config = dict(
    n_layer=8,
    d_model=384,
    n_head=4,
    n_kv_head=2,
    norm='rmsnorm',
    norm_place='pre',
    rope_fraction=1.0,
    parallel_block=False,
    lr=0.000998,
    seq_len=256,
)
MLP neurons of a small language model. Each row is named by its layer, matrix (gate and up: input weights) and neuron, and shows model dimensions 32-287. Each number is 128 + 24 x the weight over its row's rms, rounded and kept within 0 to 255. Numbers have three digits each. A neuron's up and down rows have the sign that makes its largest values positive.
After each neuron's rows, "fires after" lists the tokens most often just before its 100 highest values on Wikipedia text that the model never trained on.

L2.gate567:140137139099138141116125159150126171103105155113159116162170142155126139136091111132137129143127115107128134136141138166082113133125120090109114127141140134111155117144132106142132124119126128152132106139173097148095140123143155103105113114150111111107134164167140119125157114120102108122146121107127130129163099167128080116109102143169116139105092147106124111180130107130116181101088110134119104148161118108094142151101140058119151088131136107137123109109126100082103117128107177154111106129118114105073138138143116194118090113148140074086113122142175140192101146121144128128160143090069130136113122081161124109101101098109101135092135124126135174156128095088161099112103119156134107147121102136056149118166122160134134160112132156151136122133118103116133171139135144
L2.up567:120171122125135125109126120163142140088133166129088101120125163113150135149124137155114167089132112109110160138111126106097115125135159138123118124114111095129146099156158110088160114116124147127119121170079069154104139106122108175142146122123174149145107127134130137145075087123127142151114071139105148113143170135105132119107117086119138152156133123160152088138119101103133108114137116116070097083138126103138075102139098151111085168062125145186135135109132108102102117150121159111145150153168135176092083107158153146118112161095117138117091132105124109115135151112118081103123111138123083097198150123153103141160129128060167111142156124127131162128104153147108130097108121128106102111127149102155096129124145101153101130084133089141098118112125158132117138140133126
fires after: " the", " The", "The"

L2.gate52:105128113146136128108138109134160133138132116106124112122142158101167100138137123150123124169160127114115141115129108114125124125102155126102176110109115144124130095118133066150132111116109102119198137107101132137082140126155182127129122142130132147110158146164131166085154132121154140138114114153150186120129136127108141148146113124140151139163106117084127115180116175133123174137122173139162150111158110125137119113154153135140104160142104124123118112120108119147123154155120142143085094163141062143168146145087092135085087095168099120102136114174169163129120129111112111084095150086099102118149121135138124094157160154134112142112151154131148111115147123072124143135120140136158068155129142131150134137094105137123155130093112116162137117125139123106108142089068165
L2.up52:153153087158168104165140131109131113109126109073115088112109097123192104097152143110143134121092126154122137099104067154120150163148116105130121133124080174127108099092125126103146107154170089135149128087191120095112137155126156137139129137096117148137125176139102128126178126131152167135144131135126134128122146148137138121148102174116133098137172106126130112147080134098137106113133170140184146144149148139138107128131135145107141108113110105159157087161111138146123130109126175121132099112130119155111150109104134133116123121123132159145142109123135151120126134122155096154157132129118140154168130121073174145139101111142123161104100150136117141159155138105156149149125112154150113181143164119130110176118146087125094140122116121125113115129128156104113085118174144
fires after: "-", " (", " \"", " on"

L2.gate545:122071162097129121108074136124165162133126133081114130155086178116160091137117158144092158159086139097136098138127108172108132132104139124173135112125134128113147126148137122128181146116125116115141141096117147148065120142150152142135124104159147118100178107125159103112139098069111143112145162133130143109121144111117125130106166130136094170111108097127120117154132122135124136122095141107120140132120141135093123109060099138121076119111073105111126100057136151106149121131133124135148080103133105120147105131058100106143153125129109176157090118142144168137146107144121142145100139161144113141088120143071157172153120168133149128145073130137080141139121126144101155159130136148112094130146128151129128103106128127140156132159121134157100136141100148104110109127142099
L2.up545:136100110101149132140069084127133138122137161109098099116121147107128133128124196136169117156099147146161114142124073126102121115136131148151133121157133130165146130088090117127149159081127111120138089111133140175140107092144112125144168163137166135130136118102134143088077087144087148146103159112174141125151126097144130144169160150138132150111086113107175100129124173108139112128113136146114138110136151138133161101088107180136129131081137097125110169106143129147147151132136103147167125108102099091105124120114155131134133095119145145150087116159122105118168141158170142179146128133103078137115125136095145132128165122154089141150111120146122148106148097125131138097159137146099147151138133138137112096100133168148114108154121128157144125176087140134088128136157137
fires after: "d", "ol", "f", "e", "h"

L2.gate302:111130106112141075108105119123144159154138168102101145129133144175156140107137126145090076090095126128122144122114134122123107121155143044161115134121071145086142120172129125133134135172172118139130116110135132108133114140145103163123135124115135100112138161099146108156111124068144093140134107143094168141134175120153123088186141110105153130141144109183123156132170110111062144122121125123160114101114113109111147150117114093122172136102137101141137102095142111089103120101131148058118114124136105146120123128158135104117137142127126117155125144132135133137123087154076154157136103085106108150126129162107124165163115115146119158131114116108122109160135127125129133132159132130139131141111136119086103180166120105167134100138149137151098143139151145131121136111124094
L2.up302:147143108117126120136137177137141126181110103119131111120122164135113151117085144067130138122144164127159113110156084111135098154173121136159111131123143130113138123144099108150101120142102129104176169131157085099189115110131150160155117105128090118134135132096133179129111083127123099141075106107079116126170152107135169144155129172138094140191142113148115132099126112102129136125122125156112146150075122090159113160106175157161112099141145094111112131149145146132159105133112162128108110116101138162118148100119135101094126128119145144173098131139090129157117167099140149143166130157126134161117132128147115097150118121090137133099118123105174130133091066112127145142129115141115099125138136120125164109175147144132104104112129089149113155102124122124122108151133092
fires after: ",", "0"

L2.gate749:146190121117129137162123141137136098105119097125100068158122134125113128121082140154111137109116120157110150129134127133122139123121131098141116149162139090122137135130140126125125149131140175128132151128108153150122159149130175115117146142129074141095133117147127087156141136120177130137152091142126191115102183118160153148130132113113168190100109117104166082126157092088140163113135150106109113143147101117115124110146074131102141134156138150136156105127156099123126122130100126143113142067150156118127131119125129091114113144108137103133137112125136152135141137146136144111143081132130160088096105143160130125129128191091149146153147135103147144159119126128156118110122146131129086118094122137126113135126111146112152149140106064085125182124108113100156157109106098
L2.up749:124187098097100142137151156177098099123141143146117098141131115133146158139108100119149123139158069123085129159117138149123089149118132167151115123161088119100161135125119112121121123134100083133099136064141159115110117134105127122161145125148174085124108122076111104122139070134144146137132108144146174111050144117139101126088113135163150143133130154131089140149113102141094141124121125129147104091144105143158114080150085091128135123158103140135149118109146089125126138136131140121177113093159169101133098083124129152120136098132124101117150119122143141147111102142149159131168094123121153104170151158137110107119107144138082121129123144123117083102143106161144139101155168139068105139142151097148123167123127134088081161137143120111131167195120084144148090111131140
fires after: " the", "The", " re", "|", " The"

L2.gate634:126110138066136112123187074117136137144108155105130143134119120103113133148128163136107125098163140153160132096125110117132086166104128107123137124112141131097124129105127093116162094101121130118171124124110131136098130098119148136094113149154148180159082081127123118094148138122101133100124105170147158090117145102113107119168095114105094140157093199128094107123161132099137096096147117130113139138150128128100152180148144103143184118140103112123166101080117120100112122132139159120109174151135109136111164139143125128148141127135134144073138113141141144109113077149107150116148120115078171156107124150145163152123126096105142138109069106128111095087091129099104116139111127108128091170149175173101117153156117136089115123107138173115092113140162071113149139119110135
L2.up634:076107124106151084131148122108109107100130143100132112094139152113101090149139088128158128091161130155123183147120096172125125070104151142080135116132117109115151118131124135125136127116116106154123148101111136092073148148149136148091158124135098151077141138146060104110110150108113133126125133122112130156104104141116111182113111103155111128091157156102144089113100180125178125116119108158149163114139107144117128192155114129129143126121158142108124154141113120107131120118164133088145088111100128133133145120161129129136191130102120110110147084114133131122135151124131143123130152133117141118156131119108123115077143160142132115122087096165151099132149128112097131101110168119116153141155136128142117150122103105108137136142167117107160121171151124110147121099123124
fires after: "s", "'", "us", " (", "."

L2.gate149:092169118124088105112125072145163142109132074151107082130140127134150100139125060148131144139136143125111124108146114146105125118093131090138108112143143129116138087116120139141139091150147133136141106149111101145118088065141164158092119144139067137129113115158111150130165145087117139117149059123085144144092129108086114146135100132114117109131113156109110131149140098104123146085136139154117171098137130134075137147139142133132124096116137136120111126146145159135098143094160139169122134139119065154134148100138120089133163078133130128123152105097111167160130142100129109123133129138108072098184120119131116111177107118094158077119126137118159106105144133098131129173103102164121085170102110144141114120080103163166132095148136118130123124109135129089118182108129139
L2.up149:112105085098146148126156135145076128173174147093149129158122156128153109102127137111122125141129170132180129132087139146117084108133113146151130146134130100135084153114118120120116110081126102126159083109111131099132127128098159124182159141154145148131126154113084094136114139148092179100135122156133114166081120156124133159132095141129141115151113084125145173158128102123092093147118155112123125104090117127114100129137120119124139151122088129112105079119081127132071193138163123133158139109086133121094130126120163148112123146138117118136157146120149098128095141185136106107121092143150152131137104098130085123127136104130151090173149107110142122110133075113166132109163102144147155189111074166153118150152099164144114119141103104114112112122167088140157145112124072
fires after: " ", " the", " (", " a", "-"

L2.gate602:192094159054149180092110119118130121134111117086123114063162147134141123162117113142124130136100160136164169122126139130106146108157117113119071115122119099168099113119101152148130154129108130129139145137108171112115128122172160120146161112110121140101124115153147136102154119170117165154116164133126144114171130127147114135141149109070147116089153130153146114133160154071124129123131067140139151107139110149129102111177090164126097149103157113113133138113145103143127123123139109110128100127151152150139105117107089136090118093087126135116130132135119157144115114091103118131117128131114136107133140090134173159128143097106141136126102131122132104099138157144134141169132135118100091112132068124142159106116113111096136159094111167125129167115116137133109152107121131
L2.up602:161114163147116156137131158158130131118102114146062162093143120122135109120136104148137105152102122096125120131101167071135129146170086134117129173107121157110155104149138113163138114135085097146118143143083145093113077090156154117136123115130101106116076153093144115153130168146079117168119154124156124111160141121141149107129098133091102160113170121120116129136128148128112175133140105169138160109115097119162079109153122162138135155107131156109133134145133125120107126136113124181114124136126137110155161122165115111110111146127125144125181085114115125123119101150151089146122132143130136135135125135150146124109143120138136111141138156186157106128128122158146172123153132103106084095117127136144153131126148132142102125131108158102156136139088133137152086119117159
fires after: " G", "G", " c", "F", "C", "h"

L2.gate478:133084118106128124126178143144107150087136148118155123090158140136158100132112129132130159097149117149091097122131163167140135149122143103107071121141131122112130099119158111143140137121147163133160141134122134136058145171097132132086127137174112124090112100169140123144093165086131110123171121110149141169119138133107120113157088132138162159113151114091152151116114138090160113121118135133125088162162149097107117104142149126130151119114115116145128173075147120116115103181169105187158137102115148137127140120145082081102181138098165104101154074147171127123085166093115115111125158148139113125072129140136104137154103128099132108112132097119167127154118105144147114115108116126110106108110120132100112131145120165095156160149143104157125129101140133144068122135116111
L2.up478:141169134105119206088143149203130118153112084141121104166119148118075161142112112103143087139127151128136186126094108137104073137103128152144138155172148154109150076117091126160155123152122156094144150114139156129141135089173126120108161133130133149134146149131113142111151130124115161120145132091127112074147126109119134106103140104147110149126103112099147106184115138103121109136144161158118107102123113133139060153112121137149163134118144144175137082117135115106097129122138140106109171131137148094113097114112133150110136103105145101103121138114084110083092093136140199119097096132112110144134137127148148129146106116151108163168094149122149122099098134113109100107146132137120131131105169106119080099126141154154137136138118117116117135137103157118109155130135147
fires after: " The", " New", "The", " the"

L2.gate271:099126176102117115111143113110151175076133148100153137172098138115142171145153162128134176170102119111101129127180120138148078133117130141176100140092119150133134095188131117141185104135065171076079139106103132132122106078107127121145118189167129134132132069154104095120133138139137093096119151141113118073156101105107156121136156113152145120121132099098125043169136109098111173141113137109109122098156113106134125132136074090155137104136139102105090113124157152142140121114134139117169129157129093135133104122095146115119124127128120173123127090108130160124107096135093106125107117118133150137098131122152134151143128122136135125131111135088116112134085072103156133133105118139109122148142096133153142127119120105137124146168114168157168109127151124141139131127153147
L2.up271:160102141107130114075146158185154154147165151119116107147114128134157150143131138080136110076131136129092098112126151138130070174086107107138144142110108129100112117148143098146154156117136162119123118099129133107106143137117142158115115117149138122144167120145152099142121111116117123090159148110155166114104120121128178072097116115125133092124112148135115150131157104051120151097160141122180103128116134092138104131093106123139128126114110112133114168086144144081135151103138168141153146132079079164170153137083091091119099107085109141138103175147138127131105069122105156137170150103117137161097127116118142180165124142121146109105095109124108100111138127084138143133133130116127151130160085158118129154085147108130108129105106181155163107118151133111128124168135168
fires after: "th", " R", " B", "d", "ʃ", "rd"

L2.gate391:075117126133174123153144129120150131139119169116126087071128152124101106174126089184107136125146106142098142130115114140110138130093091118110122114149095090121108106108111147121159119084138091135122152150086137136098110130110139133146140096116118114131166136121146160082122109151143127151145129148138121146105124166129172158129128091142141120173111124145081124150143147147121169141142150137137102072137172138086114120160128140113141149140096180095141108124121107162167148109130184079145099164083143170116140112149129187132129082091138134147117131109127149147137109116123064105133152083159106125113087093104130144154172122094136090149159129144162123137141160135108134171115127139161148111147108127136148156080101133181115124125111127141094105113145118137114115117120151
L2.up391:078082137090119144131142150121145145121128171141081132137128133151165127119170106129136117114167126135131135129099106148108142110114092171106125127165128074145151066137117144132152145089117107144173138125082096124103103143139134133162145117088094171137152155151117152110108110086115150116165113083140119155120146126139136137174140198086178119109139139094093120156116123086103140122125163153144105128091122115136088174124109151121138162104148125121126141135139129158116110148159142180143083096119158101126139116139118171129138118145136127087148114105127137128127121129153114107152150102155148127165129102162118121163146129144107093094153150143174073116126121115138105132084128161100076160074145124143115119111133139098134132075090103120073131141132152146120110134117133
fires after: " ", "-", "e"

L2.gate89:139126135104129155111121105148124161112076099112148155100081145136179099130101127154113099143097082150125097187148137119126137093108152148106095111086114145087145125122115118176113108156082134119131138176132090134141129127109131151168131082117121080125120081148162132140128157132138079174086160135120135100139109137127122120148151096106146120076158148109110147125146153127125159145143098115117144108141107131105130186122123125135102131092107141090127126118139169111085151129120125158147111125126087151135129098133131097114110115127131120105142115146160141158163116133137149155125131131128103115106132110131104175143122127119130125160112085088131123126113128138120154136189113075133079093120103133084157152105097120110140141184114161103118124139126127144137160132121122
L2.up89:090124114116141115166109173164176125147133120125103105109123165152120101139167116117124129086136108124144102142132110148180157085130156096078112146108123146103149109150159142134147067107072096090166114126127138125121104098156127143111123117112127142146122131142182139132136126103101121169161147107102132098156128128080182142101159136106072113146151087124153132126146139134142123157090169079120143133136130152069066141130150106139088172121131070143102156170121132111081061164129144181137124163128098115156126141145155118118139109116155111134122110142138130125144132128148144118159148141128148128124141146132082151158121176080125164135129157120160143104125096106121153120107148116119073115130125121120082133146146095158153118125138125144120106117127082107150127132108154
fires after: " B", " G", "B", "G", " C", " Bo"

L2.gate201:177133085132138129129110119112155135134127125110129141139141139132151080114090145120124097128097135102105129105127128115183086121135111117123162167104146131168093162113115125138160151087140133149158129097094126100109136127105161134138143118123130135113134135149144131122150160146164134106128136166101118110142175135156117114083067082089082140120104124121055115128182111127092168099129157096120178141121115124128126171099179115145133095114154129104155147111141135109107119145130164128158068122076117149108209132135139160124135114129186114132090155127119140110130121088126100141148100132174126147153144139160140143125140075127135129146089136164145132111104145116111139150156103155174108090171148114095104105116187130146121142153106171116118122139148140116096078126120135
L2.up201:169135100102124115144156123127137130173135098113112123151128134137137153118098161090141109134141125127108105062100090151166093147142143144118114133100146109116120125093137120167163139103147117114122136079115105119122124125096113133093123140133167141142122184096105131098139158124131109147158150129116140105138162128153090122093110110132109120139117135142105143084134176127116162123135163145156127148108130082128137161116157120172160088137183106132125175119153138077139074083118080129135119118105145126104165132139149124143148160128152190127124121112102118109132101122107130133124114158135096132095177126132155120103152118126107151131142161153134098119135169157149143145122157101125119148143157115115105112176176137142139130140103153138162139107116150152097064177121132
fires after: " of", ",", " the", " in", " United", " North"

L2.gate66:166142097117078117133160105126141099126130098102132112095152135120154132088184108113127124114126101090140094122113084110112150145100108122165119115086115147104118146138122125095109125111127103143111123151138141121104112150141119147121125100090090132128123138142131116172133104102109087124092117119168109099166112169113110114088175140135120108139149103087137148140148104110125173075141150172166175145110137179140114146158146158152082129140134124109173084136156114128083129092124119102110119132076138109140147135139152118123108094142102127175121137125109156141092149142130139121145135067071157136107122098099179148141154124165171144124133164118112097121129117135096103114148125143125103127085149152200122137100131132125110162134119088090116109115137113091142144114122135
L2.up66:122113179121097099138125154147121116147127098133137144145085116167150122101111134140117153113116130113151114144109101125133138136116125161133101133130131128166157084140117125148115105110148176142094126135128157101140102129106146160147126149138124183169098148127132142141153073119102084140159140121121142097131170123155156100112116138140109148167165138142097159154135149168139127108125109125144116129091123077127110127100103109142124065147152097132143063126135175115133086125120145097157160143146139142132167128127124125153138140117100133107168110097130164155136102146104081138172101129131156096098172119137112120153122117167144111172114165151147102154108156144133141113153141121112108140097124108108147162104139114130092162112140101100103182143143208130143128162120143
fires after: ",", " |", " —"

L2.gate414:128136152155085075110124157072166151095097108149080171116134145139175120117135173139140127159121101101098106153134118109122163118147159100105085135106136116112123111126147112121109118157146126110160122086132143143079118155184147098130119139130120134101102127127148104146102124083132069145130138130138117124113169167146105107121105126106111098091181091113114125110113134117116125061148143126094136181122121110113107157104100118118138118098133124152123150091140111108137152111112110144117130074131111123116144121118105148126116183132107144100133123109081174101106132104118099166137154120103133098085140139145104208156131105150113124119119114095081087137125151132112141153119130115151123150102108111118074134099121119099150148167113142138138116151140145076097128118135098
L2.up414:136141120166155111165126118142185083108112107153125170139107090146088134144130168113160133120126119106107110120166145072129150150145170107194134147118102114092139149119127122109144120125107134107115082080139105099134155132145125121130116166109164137145164093136126102127144109102136137161124146165097152125171146113102138087199164160119119082094123134150148084119158109133122113129136175124139127136081118129133120125136148135117142104127132147149160125126147132123100144130157136144099139131099075134143142112133164134107119141110152119113068098125138130132120118109155158136089142162125137137152125102098142183142113091162135140139087159123113121085146114101130146106117118131115119104090144172117142148098140097140163158151157146095148107204118140108100132111096138
fires after: " B", " M", " T", " Tak", "B", "T"

L2.gate667:119120142119156117133184083149146188126161144094158109118160127114115097128141099156129140094151116177144105106141161128172106090152131142130109148143159118108116166126148120105128140136166148139139128125071140101104129119130135108147125101143149171136125114156106125135113138118107121148114112143141106111120194150159106106124097095107104142115115129129111127090121126141142152129094140120162170153166095141100131136115121133132187103084103124102107118135092145073152125115100133083130140166107134128135112102149099081133119124092152113124159164091081128083157141127094117104117057121101158129142137133155090148121113107143159126086078081118130133077134098111112146122146132113129107138203095131173115094105136116127180101109137115125132078116131130106159125121133125
L2.up667:136147159128113144113110102095167113136118142106077146165161117127118144111132115105107100081143178138108143123134150135155145098125112129170125147100094135114153133100150080131095124090116145086084138147147087152141144106158104105087134149096147144142134106123139121121155110155091140142115133110101140117148101140159161092108113124154142165121095125113050144180123077100064119108115151109184128091097111150130095169158114133145149097110132098096105140106114109151160124105122197094136100131135141176123159122114142157128071140089169143109133134087127126123123094182146145111153158123124113141135128091104141176147118082100111111160110107104146134109146189131154158109124161162146110142118126135110120169161155103139124136117095165078124150096159117116150120137134148
fires after: "s", "us", "t", "x"

L2.gate78:176126126186135082118135140108139147098152176136105128161144129102153134122127100146153097123130106083101115124134143108087104152147140135160127117119063130106132137089130170158127132124140130128118129100101109143158131096105133132127117118119109154108124119146113116145138112142141139101108051141206106129125139151164167131099102146081127090141134150112140141132102115090109133111189113106172161121128080107158119139122166139136128104143136103209139141101105164158113135108200143129144110102122091121124122095096151139122117138096128136114129099171109160167090162141111174125149148082133139133145110188101116132165107142089092143139102157116106107170073124137110123152138141133157122124101141125137120155117125124124104182151132141103089168139159113138142093137150150
L2.up78:123108111150149134138178104140101144126156141103117170073138115126141151160142131118083179103084146120176150097115124154078107143138130157107142091124145141156095136111115121124142134117114126133174134137125151133118120172107136099139150161124151152150159135129135144101100139156104104131146084143156162144076144139084122160182115155164128115149106097128126134138094141137123087137155124080120109108090149161141093133151166102114137126109103138116119104133134109106118163158127144120153086137107109153120127103058158153149134141097110085118103172136138139122142123161133175101150104160143130111104114129118138137111135159147129146139162154119124159140111121144114117179131115139140127137150146121151089170115120145153115105149106161162099136138113122150165154140146167
fires after: "-", " \"", " on", "en", " un"

L2.gate683:156155124152104111089153132102115151097129115130132106126130163144165113113136092141123117107168123128134139187132106159131125158092152095098133160103099100127117098170144116133127102177109128153141140110121158094081129143172193145140116121123093125125140112127171107106160151106116120158136123135124135113035139140144141184123101141130139169134173100143066115127107096096128160118178136128111165139145112122106123120095112122128169124141125128118161091095100135093099114185099150157131139101108127124110134110127134122126122145128121114131174123132086145111078121138131134125110162135116143102110099128170130121163100126127148102162102125125129097136112118143107129105169113107088124124104132131142134169113110149102134126143112099140146190087167148083143114144102096
L2.up683:134170124133119121138173105134150134115120156138121070117140128105129112133119127133160118101149105144145091148160101136119122169145158115099113155121107128154143092121158092127120153167149120130115091078126113107134125114157140148127135152084113150151130128079128116112109159151126124162115129136119128152100145092163151195114097132127162172178156099122124150111096136130120124120176105161130154160134139125129110138102118137165133138169128111136102141128150100149107100141122106138114146124113125095108111122130168125154132162100081135147134147181085113133132133163181159118113163142135107110139139155161143127147134145141122093107127098122119118124158126148149139086131161089076125162090154133122129149098096188110106113123123123119157158143146109137135125177112123
fires after: " a", "A", " A", " An", " an", " the"

L2.gate239:104124126116171125138123113151149124129150114131067139122113158124152141112115065195137145145090129076111139119098128135129114141103126123172098126089132059116145113185132119158160133132128109119136109110115078161064124074131157115156107144126133133125082138136117083121107141081130138103088086115108139128144159148161137116136088114077135122153135152098102112145118141115078128160163071147128172135164119106083126141146126143144108145093145130164143132114130110085120156087136113119166126105125135150113193105151118100118131130147158084114134109108115136125155096133111127093113129118121112078120115131137103170149141116120175133116095158113118138125139151140120112162111123130132108147117159149140116136107138183127154175115097105106135151154094120102131149175114104
L2.up239:079101109121136107091166092125147120158135164096118114118106139120140124167138129131136139104129144113162109116124152069090115122152122148125147137127105160128101168148096086182094130138189134140128116134119131126101101092097138120176128109145111135153132111122118144108113095165130145147111141130124086107094119136141133132136127144126128126135151185115135112151141149097105113123132155109134144139129103143105122161097125118135068154089101148112139133144131129146091135142149149148135112108097126177122142107145087102149156124152146101125059158131143157139149129097154089136112133077141123136127119106107119130116120122125159141108137148181126099063122146090138105090132085110127117150091107095140153083130144133125108172112103131142140086163145110169154082084145112
fires after: "-", " a", "H", "A", " and", "'"

L2.gate563:139174122137158082129159131146129108121111126151103136124123141084119138169089119132141159133168132136124153127110147130103121148112109125121134128095113126092160106134093096136146172153127093159105174118136121161127143133130088125096077123127142117140139095114102163107185140142120149084128137136100085099160186139084171147149116120122147138161125145154113127177092093129146165130159080130143176111159176169075133126161125109120134130122128137133133151147123152141138095085125112131148156122144118115107109091171089174156107112126117075106094087075114160163077121114129114116108167114141132113114096145094152119124118134098133094082129162089125126174107160128101126130087116109127154148148130102122129136161128166157158121111144166140128155089127122138111124180133111
L2.up563:097139118128145082139118134113103125099113090123127126155161171130178120128127102158143154165145125101147154131138159137131114116126108142139113150152104107116165165167099128158116126132104112160151150134120145145147129115168101156133126142131084133120111102097102142105145146132155097098118116120142147127099144124099118141126110102142102153109113141125119150162130085112161147105162147122134153147168171122098141117100102114136136118164148119128134151143136183142088120116132145144130106119105127122126154176145079149119152114132125083124188087131146106143104078080122142124131127108103142109094115145134124152100079143099139126131124117132106097173070124119167137201125095107116121125183086163128108122144111141145101119170140094189119182140154071145146118110133118
fires after: "-", " ", " un", "en"

L2.gate525:152073157110121154155105132145124129108096136109148156149117179103119120129123090134087108118110136099098123148155138120125125090127174139086123088129119160132162131128114076113110106085128144137148141146119097105155079124142144125113136109127141093142117126149160149154145133163107123135080143143123121080143155184128146115075119105118145130128111138108112129163125121135142118167111105116140101080132113124120120167127106121124143133067151089126136097124103083133148110117095163104098097156155151119125143112141143150135130089116114086150160111108113114123164127139115122145166087134106128087134125138168088161126107109104146182136103138092168135111122107182147106137176085142130152116108085108102148087111100114112159130091109150137151132103154108131133115154124131
L2.up525:093155141155120108101132108121139150137144100149130122164123068101126086170080111131152132151104135153149175161142150132143136147120148093152121183114147091125118107120130157131144129142081119141138120118104171165140110109140151136181127103162110127119107111172142081130107131152122102158120118166150132187083129147087131095178116128136090095152104154141131122107159130095125176111155095103112135108162100105130093131128112124098149125167094170148142147088136108147132166097137098152093158105083099157142104166156105108116139163087128093161163147121139118107114122083113114142127095162120117155134116154161131123126115154107105134160156107150117159126124114180135164126147154106170082099145141117132097116131132092146147148167086130098139154131118126120143119157135115
fires after: " St", " G", " C", "B", " W"

L2.gate41:116131155142123138150145119100141121146151122135085160093099166168137131131153128103118070100108158088141155101069144122085119112120192118110140139147177158123145111152144115174121129120096153119145188054155090120137101118112105112151106114154131161107126138146131155140149144127111094140107138125086115133130119158143111107123142106128074131110135120113136104149159139152116133107157119137140137165138127113140101143161139107116121115111092131113141133106138161140108118095157136115160147142103107143115125121132106166133144143057085084132159141135127083148131069077153139150115159124098135130150127139089148136158104090123135138116076096103096121122107147142116094149105095108125107122101138107111107117153144093092143141135090115124145109144115170118132169118102132
L2.up41:166093140146182121103165097135127145123089186125077163139148160130096114129187132150128122122065134133102141125120132097149146140157141153123105119087176086153138106106100145137139147123111092092132115141126099153122142119106120104124116118115147137128152145118121137152113151145088144142130150181130105086135119135122093115158179122091114126130153092093134110126129143156110107148111180130122086123120153138125107145163124130133108163162144119142159163124164128152128130136151146102094137189194132105155074150141121154079143167119129140148146101111109164110140148130114145155079104162110137157131149130106101138101154136147156133156129078111125115144110133126125153122159128137112089118110149114160124151125160131140141133137172112119137139134092090127081116143142108
fires after: "T", "B", "S", "K", "F"

L2.gate373:174118150133131155070139149148105154149167147085080119096105144134109114109125146147075136130106112139116127124136153117105081143142124136116111089153137087134147106133143126154120100145110102143137152079095133119072141171143126133111187128163176123130122141163151105134121120123152179149120186166109095105128100104133131116132111129156121169100107105124096131140107136162128155115081119155123080140132101144152084141127096140156113108105060125118128134090118120121146131135114134116099115151118150147155134119090128128108113186102135130169084160157157137142150074148085121100137147133131139111119143107135142107141136166103161123149112127080163120150124165113068161146110119112115093114139094088126099139120106163159158106144085131193128109090114094120081116135146148
L2.up373:127112126097135113091148093108108209124140146150153113166113115120139121148156152131121113108085139113132112122146134134104109136139097085135148104149101149107128075162141142138127123137157174078140158109115077144086065111114145117137087146122152151158115091114106091146127180104131149103148124114107148121177080094154155096129120175136123116098108132145145099154101146170142145139127156123159130134149102141116095127108092159122104116143130149144123129110148148140128109109145095141151113129131075130116131141160128141113151169099131135138125081208098146123097138115084123122109113158136180146106106136145081145115159142121139150131133144119107137127149112101114109108144097138144104159131143185148155092140094114114175112125150124169153126074163108139166132105133153
fires after: " son", "nd", "st", "f", "d", "rd"

L2.gate224:129149104153107103113130113108138126121126094130141098137110101089101139138091101134112132111128136128097111104121117138118100140132135134113088132148120099171096125126149107110109164129145134108146074125148125147092126105115114157114135113116170108133133145122087137128139124118087159164123113134166130154097122115205099124129135154114129127114085114128103120146132131085094115119138187136117124100127110119115131087100129121104098132087145118133104070101144146116117119180094141101143125101145128122103155119129133085162114153161171146105168141134123129091126124121138111129154142134133093156137096182168116146118099124075130131117123137127092111120170110142153156155145136147122143158124137128143094116174133148123128079136111121155106129090148062139133124169083095
L2.up224:119145103130153098134097073147098129133130102151158096116122127139139129126129111125120144098115133108120103130158140122138099125131099135123121172160068120145142088148142151162158175141138154118098112134128105126087111108111107166112154128110118108129102137134105122142150098105124078121137097191133152115121151071151117123135106102105116126110149127160087105159114139160125112103075110112143134155176118103144150107184138132142079091156145099181107104124094103112139130110151170034170139130131129179154158150146142154133150128118121150142134105132123125139104145127122164143151110131124170071126127133133193114128118163114181104108110120146131121122129127163162118148143147131131133168137149135145120133100128106104142145135158107135078155153140159136151109137098154
fires after: ".", " and", ",", " that", "s"

L2.gate626:146121135143117151137146142153137141122118126134107170170089163164132138134087145112127127158175105113152134124126115156162155152123188105118111096131161104129112130111122122131119135132089131158135156151157123091156136153138170094150146121105147129119096177146131098107126087105086081140102105125121147120103159128104149148118079117127125183102137080119112132125126136128115117114113092113117085135141117122105130133108125128150155113146137133125147145082141112149096122178132140136090126133155114139111090094137089160114096115170078132107106130119117170167132118112123169150164137092133125126127135120146187119128131121116096109121155096151132144136142111144133147122101158129097123138076104170134169121117129123094097138144129088099114118087088157085105119125113106
L2.up626:123132112102134135074155150124096134112137124138098150117158086170103124102098108119108146140121130107116080162145102120167096135103152112107113141134116126110120112115109159110129126101115121099113111082136147120115134123056116127090143080112126126106120107191140136180125151086108125115085117152090089131126134102111108142135068114121152145124076122109116123128131128110134140139124115115180159189157128152116151129114133083085155151139148154119142100114087102122076164118128134142123149159140127090095126134137158181153087106119179145119117149155144129118125160154132150114134058113110137106155151162123147125092091116125156151138131150137146147109172096116111086117194110122139164142106121151132097146127142151137153176140149141099148119134126094109126084107131103
fires after: " A", " comp", "A", " a", " Comp", " The"